Part of a small language model's weights: 8 layers.
MLP neurons of a small language model. Each row is named by its layer, matrix (up: input weights; down: output weights) and neuron, and shows model dimensions 48-175. Each number is 50 + 12 x the weight over its row's rms, rounded and kept within 0 to 99.
Before each neuron's rows, "fires on" lists the tokens most often at its 100 highest values on Wikipedia text that the model never trained on.

fires on: ":", " |", " is", " =\n\n", " represented"
L2.up1583:44 61 57 37 38 58 62 40 62 45 56 61 52 37 40 50 59 44 54 51 43 44 51 59 67 53 43 50 42 48 55 47 61 67 57 38 52 72 43 55 50 35 35 56 46 68 42 52 27 51 53 65 47 75 47 57 21 48 45 32 42 54 32 60 43 72 52 43 30 35 44 64 45 69 50 44 42 60 49 42 57 43 46 20 55 57 44 40 47 50 47 38 47 35 34 53 44 63 74 23 52 58 61 52 56 28 56 75 69 41 63 34 50 33 46 65 57 43 50 54 48 24 45 46 50 62 41 52
L2.down1583:62 59 52 43 46 60 30 62 39 52 48 31 35 45 37 44 76 57 46 35 43 26 38 43 39 69 33 42 35 60 53 48 46 72 64 53 51 69 40 40 61 24 25 60 34 58 36 64 45 44 29 51 59 51 67 34 42 45 64 47 62 47 52 66 67 59 49 60 55 56 45 52 59 46 41 41 46 37 47 48 47 58 55 55 45 43 34 50 29 48 59 56 40 38 42 52 52 49 49 66 58 41 56 35 33 41 49 49 55 30 32 56 47 52 61 55 36 63 50 42 36 69 49 37 56 59 60 26

fires on: ".", " for", " \"", " -", " on", " –"
L2.up1635:19 48 55 51 74 51 62 59 61 43 59 65 56 45 52 39 59 53 30 70 44 56 40 60 67 43 63 34 41 33 50 43 46 42 35 49 62 61 57 39 64 47 39 86 43 48 73 61 56 54 63 43 39 55 43 28 55 47 63 44 48 51 51 30 48 58 27 52 07 53 45 53 38 37 27 23 48 30 45 48 41 38 68 54 47 55 47 53 58 65 47 61 48 41 40 50 23 44 41 65 42 39 56 40 47 42 53 43 73 37 50 16 36 67 46 71 44 48 28 60 40 30 54 60 46 63 49 51
L2.down1635:65 40 51 50 35 40 55 50 43 51 45 42 43 64 45 53 69 58 57 39 60 33 45 36 52 57 53 51 73 68 40 47 53 44 43 58 54 21 36 57 47 35 44 42 59 53 33 50 45 56 40 36 66 52 42 54 58 80 53 82 58 43 52 48 67 47 88 46 60 56 51 53 46 65 50 55 48 50 57 42 82 68 36 33 83 56 54 51 62 56 49 49 47 48 50 29 44 65 43 51 52 49 62 67 42 74 56 63 49 45 38 40 51 62 56 36 31 46 48 62 45 47 37 43 71 48 43 58

fires on: "-", "–", "iv", " /", " loan", " the"
L2.up1919:49 69 42 59 29 75 56 42 36 49 45 70 61 43 43 28 53 53 42 59 51 40 66 61 64 57 58 62 46 66 44 53 65 50 46 32 58 62 44 45 64 68 47 65 51 54 46 62 35 41 55 45 45 47 47 43 48 60 53 40 69 49 22 57 60 57 46 53 67 43 37 55 36 45 43 58 54 70 45 57 52 42 52 37 64 62 59 59 49 41 47 53 50 53 52 56 52 22 35 43 45 45 48 53 61 65 40 50 45 81 45 53 44 45 72 51 34 53 66 32 50 28 50 47 70 35 42 44
L2.down1919:69 67 55 75 55 23 57 45 49 37 53 44 59 44 55 46 47 56 53 53 60 61 49 41 51 66 63 57 44 58 49 59 62 96 43 50 49 45 34 69 45 69 53 42 62 43 52 19 56 39 32 40 26 65 43 62 55 54 52 72 41 30 42 47 47 44 35 38 44 56 52 53 43 41 70 41 62 37 27 50 37 56 32 55 50 28 32 13 35 56 56 68 61 42 55 64 42 61 48 53 47 43 56 45 46 59 57 42 66 62 45 62 56 60 48 41 51 58 44 66 45 55 67 50 35 78 36 53

fires on: "–", "-", " reb", "Ph", "ic"
L2.up2247:36 59 61 52 65 60 52 55 34 57 56 50 36 58 43 45 80 65 42 46 40 52 52 57 37 50 51 51 46 38 50 33 65 66 73 32 38 39 75 44 44 35 62 59 40 62 51 42 59 53 46 50 30 44 50 48 46 42 47 23 30 39 44 21 66 47 47 49 67 55 49 57 50 58 44 46 45 52 71 54 35 60 56 39 62 28 51 30 38 44 46 57 39 71 24 54 29 42 47 41 52 67 47 58 32 65 46 24 46 64 37 43 33 34 56 45 63 53 53 49 72 57 41 36 37 65 53 61
L2.down2247:46 37 54 57 43 55 51 55 46 37 32 40 50 73 70 45 64 53 50 55 77 36 59 57 39 58 61 55 46 55 35 68 65 48 39 38 43 53 52 53 38 58 64 85 41 57 63 49 55 60 62 64 40 53 58 47 25 58 39 59 44 51 55 61 55 52 44 55 41 53 32 68 29 32 45 61 41 47 45 58 49 57 62 55 31 28 50 63 78 56 48 59 79 50 61 62 43 51 36 50 60 49 62 64 78 54 41 44 34 64 48 63 46 24 39 47 58 60 52 58 39 54 57 46 57 70 41 52

fires on: " the", " for", "\n\n", " (", " by", "===\n"
L2.up119:58 50 59 46 50 39 56 32 48 44 24 53 61 47 52 62 62 37 50 69 28 63 58 34 44 65 43 68 38 55 60 45 55 52 29 45 32 53 40 42 50 47 51 43 15 60 45 64 38 68 56 41 47 76 59 33 28 52 51 36 60 49 38 37 45 81 35 31 38 31 42 53 49 45 30 47 47 53 45 53 34 44 72 46 53 71 60 75 49 38 49 48 82 43 62 65 55 32 65 45 51 48 59 60 38 37 45 47 50 61 45 60 39 38 54 77 40 40 65 51 55 58 54 50 48 41 44 44
L2.down119:50 51 40 39 63 66 25 49 40 41 45 73 43 50 40 53 65 39 34 56 64 45 51 58 61 34 29 48 60 40 44 60 61 36 71 43 42 69 58 51 55 45 65 55 49 57 20 67 55 61 47 33 32 32 56 63 72 33 52 60 56 69 58 37 67 34 86 65 74 40 70 80 63 50 48 64 73 48 81 55 38 53 41 58 30 48 57 31 56 26 47 57 65 40 45 33 69 51 53 51 66 62 54 51 63 44 58 48 44 42 40 57 35 34 80 46 46 50 67 43 53 76 48 54 48 57 61 50

fires on: " this", "-", "ation", " r", "–", ")"
L2.up1039:55 45 46 68 65 62 33 85 26 33 32 51 48 47 19 41 67 58 49 56 60 34 57 50 59 42 53 57 45 35 36 56 40 66 48 38 78 63 66 64 50 48 75 69 45 44 40 40 49 34 58 57 32 54 56 51 53 51 46 37 56 43 33 40 76 64 42 36 62 51 68 46 49 71 40 42 49 75 46 37 54 53 45 38 59 62 61 35 49 50 45 50 63 48 39 66 43 51 42 63 41 56 45 56 31 65 24 69 49 71 37 53 52 50 65 48 66 71 54 52 47 51 47 45 49 46 65 69
L2.down1039:66 60 59 40 44 74 65 73 51 44 47 68 60 44 63 40 40 38 44 37 41 29 51 43 46 50 58 51 35 46 75 48 52 64 81 22 53 51 28 54 44 54 50 29 25 52 47 58 43 43 55 56 55 61 58 46 38 75 38 77 32 31 71 66 16 56 47 66 27 47 35 46 33 44 65 47 52 52 24 49 46 49 54 60 50 45 32 55 45 58 46 37 45 50 58 49 29 32 30 63 56 36 22 53 48 51 56 26 77 49 50 68 54 40 67 23 61 51 45 67 45 45 48 50 57 51 53 53

fires on: ":", " on", " by", " for", ";"
L2.up2219:49 52 62 47 36 42 58 37 39 50 44 67 87 35 32 44 58 58 36 57 66 50 48 63 41 71 51 58 38 46 25 55 42 49 53 62 42 43 31 49 53 39 55 67 52 29 60 61 33 61 64 35 43 61 42 50 33 58 52 70 50 54 47 47 40 60 38 40 30 47 53 39 67 49 22 36 55 47 45 39 36 35 47 41 51 51 51 45 49 53 64 46 54 28 33 84 48 50 58 58 68 47 33 69 39 51 60 46 48 45 38 43 57 53 53 77 52 53 49 33 39 48 57 43 67 43 50 53
L2.down2219:56 57 51 44 26 56 41 39 70 57 42 39 30 44 63 63 45 50 51 56 49 73 36 66 45 30 38 49 56 27 41 51 53 70 52 42 46 53 34 66 45 58 38 48 42 53 57 38 47 49 46 47 67 41 40 53 63 49 51 73 60 64 57 59 56 27 89 43 35 58 60 52 64 40 33 59 54 54 64 42 64 64 55 41 47 57 56 61 41 36 42 42 56 52 39 74 59 41 52 50 55 36 50 45 50 48 51 68 57 59 43 63 53 46 52 54 54 49 66 65 51 54 48 62 45 46 43 37

fires on: " \"", "ly", " as", ":"
L2.up150:31 75 48 44 58 53 57 48 62 43 61 61 64 70 28 29 70 49 44 33 27 41 60 41 71 75 64 26 50 37 44 71 48 87 52 52 55 75 53 50 71 47 41 59 47 44 59 33 48 61 54 57 33 43 36 57 37 40 42 68 61 63 55 65 46 65 25 53 26 43 36 44 30 47 38 52 37 50 44 41 41 41 69 53 71 52 40 35 47 60 57 61 52 46 53 52 42 33 44 54 51 55 59 44 55 44 50 66 67 51 48 43 26 62 59 46 60 53 29 47 60 45 53 59 46 60 56 55
L2.down150:50 57 51 53 50 39 45 54 50 31 52 43 45 43 40 58 45 62 67 77 46 44 55 78 47 38 67 51 51 59 48 38 52 42 35 54 40 45 36 35 62 46 40 52 44 56 67 24 47 77 34 43 52 48 81 51 69 56 37 47 64 56 56 37 66 66 47 34 66 40 64 54 53 51 52 42 36 56 73 61 44 59 44 49 82 50 59 78 37 83 50 79 64 34 45 38 42 63 46 37 51 62 43 50 46 60 49 41 36 61 65 43 65 62 77 39 43 49 45 66 43 50 50 64 51 39 69 62

fires on: " all", " f", " rel", " cont", ":\n"
L2.up1292:40 62 54 54 75 41 50 46 73 37 48 52 36 29 39 33 50 57 41 40 56 55 68 41 63 56 79 68 38 26 54 50 62 71 60 59 49 67 55 63 57 77 44 44 38 54 68 67 41 55 70 73 42 51 60 58 47 69 41 47 41 44 34 56 50 70 40 69 27 50 51 47 48 41 68 65 51 45 70 63 59 39 44 72 49 46 73 43 54 67 47 63 55 38 55 35 18 55 67 55 40 55 54 51 32 39 61 66 67 44 32 51 38 38 34 28 40 61 39 32 37 57 52 48 37 55 54 45
L2.down1292:65 46 67 66 33 45 38 52 63 48 30 42 45 37 62 52 51 52 43 55 56 26 75 54 72 65 41 69 24 35 25 57 43 46 33 68 43 35 52 39 32 74 62 38 49 67 50 80 47 80 35 46 50 56 64 08 44 39 48 46 52 54 53 63 53 59 81 57 55 38 35 52 53 41 45 60 49 44 56 42 56 53 60 42 50 64 50 65 26 47 51 45 58 37 62 37 44 52 82 31 58 61 62 47 48 52 46 47 13 75 60 50 71 40 25 45 53 52 45 49 52 61 56 32 34 60 48 26

fires on: " |", " at", " –", " |\n"
L2.up1683:64 57 66 51 58 59 50 46 45 58 28 37 30 37 46 32 53 71 44 54 55 15 59 45 55 57 51 43 39 41 36 72 42 54 65 55 38 54 57 35 54 43 20 36 40 71 68 54 30 47 56 49 39 77 52 59 46 35 54 33 52 25 60 48 40 37 38 68 47 47 53 68 55 45 59 31 43 50 55 63 57 65 60 65 56 46 44 52 50 33 56 44 47 26 50 63 38 58 54 35 69 58 52 33 54 55 37 62 60 30 34 46 40 45 36 36 48 59 40 55 34 52 42 30 46 32 31 47
L2.down1683:83 46 45 40 46 56 39 71 56 49 49 61 30 49 31 41 46 60 54 64 41 44 39 35 42 76 40 57 45 44 57 48 50 50 49 62 38 49 48 52 41 71 40 29 34 74 62 52 35 45 30 60 48 39 54 37 36 46 55 66 31 49 39 44 33 55 58 51 52 52 65 45 52 39 58 49 70 57 42 47 36 40 39 44 49 51 73 21 53 33 45 53 44 37 30 75 51 60 75 51 62 40 41 69 51 43 58 47 44 57 34 27 72 32 43 39 65 45 39 64 32 40 53 28 29 51 63 64

fires on: " |", " Team", " |\n"
L2.up1187:48 70 70 37 38 40 60 23 49 53 31 60 50 39 29 17 68 72 56 50 46 36 62 30 44 46 47 52 39 55 50 82 51 48 60 60 35 54 35 50 36 75 41 48 32 53 41 50 34 39 66 56 67 59 48 74 48 33 45 26 49 60 46 47 46 57 59 43 40 42 61 47 54 64 45 40 36 65 44 58 43 65 60 32 71 56 58 52 38 38 36 65 49 36 48 74 60 32 65 26 51 50 54 41 41 58 49 51 61 64 30 30 73 58 34 55 49 48 70 55 52 27 46 40 51 51 58 73
L2.down1187:55 50 47 24 41 59 63 67 51 50 45 50 46 27 38 28 37 71 63 66 46 42 34 28 47 44 62 27 37 34 44 41 43 56 84 37 55 65 37 49 36 35 58 51 44 52 58 38 64 37 33 53 38 54 49 58 42 53 44 61 48 43 30 51 35 54 43 51 57 60 59 49 63 55 34 47 52 52 48 51 50 77 60 36 41 45 59 59 65 47 49 72 57 45 43 48 63 30 55 53 62 47 52 37 55 62 54 34 57 51 66 52 53 30 43 64 22 49 56 50 49 62 48 50 42 35 68 54

fires on: " |", " al"
L2.up1138:45 51 79 41 51 47 59 32 58 49 54 48 55 55 43 52 64 66 62 35 45 58 62 49 46 50 72 55 45 69 37 42 48 36 35 28 76 46 55 52 49 48 58 39 59 29 49 39 29 37 62 43 51 63 61 60 41 22 54 43 54 52 50 28 42 55 36 47 23 38 56 46 56 63 40 37 37 52 68 53 49 59 66 31 72 54 55 44 46 56 46 73 53 64 50 46 39 51 51 42 53 38 44 71 50 51 48 57 60 52 44 58 50 68 60 39 46 55 66 58 28 30 35 56 54 52 47 54
L2.down1138:62 61 37 28 66 52 58 51 44 71 66 52 32 63 61 19 53 50 28 68 56 61 36 49 56 41 47 46 41 58 46 62 48 38 49 53 50 32 65 30 59 41 63 48 51 56 60 41 65 34 39 36 74 62 45 51 54 46 59 56 53 38 35 36 40 60 38 29 22 57 56 56 46 55 29 46 53 40 49 26 25 29 65 53 45 59 76 56 52 54 49 69 52 20 50 61 34 43 39 51 46 56 52 47 41 60 54 35 44 49 50 56 56 33 42 40 51 51 58 42 59 56 58 46 46 59 62 49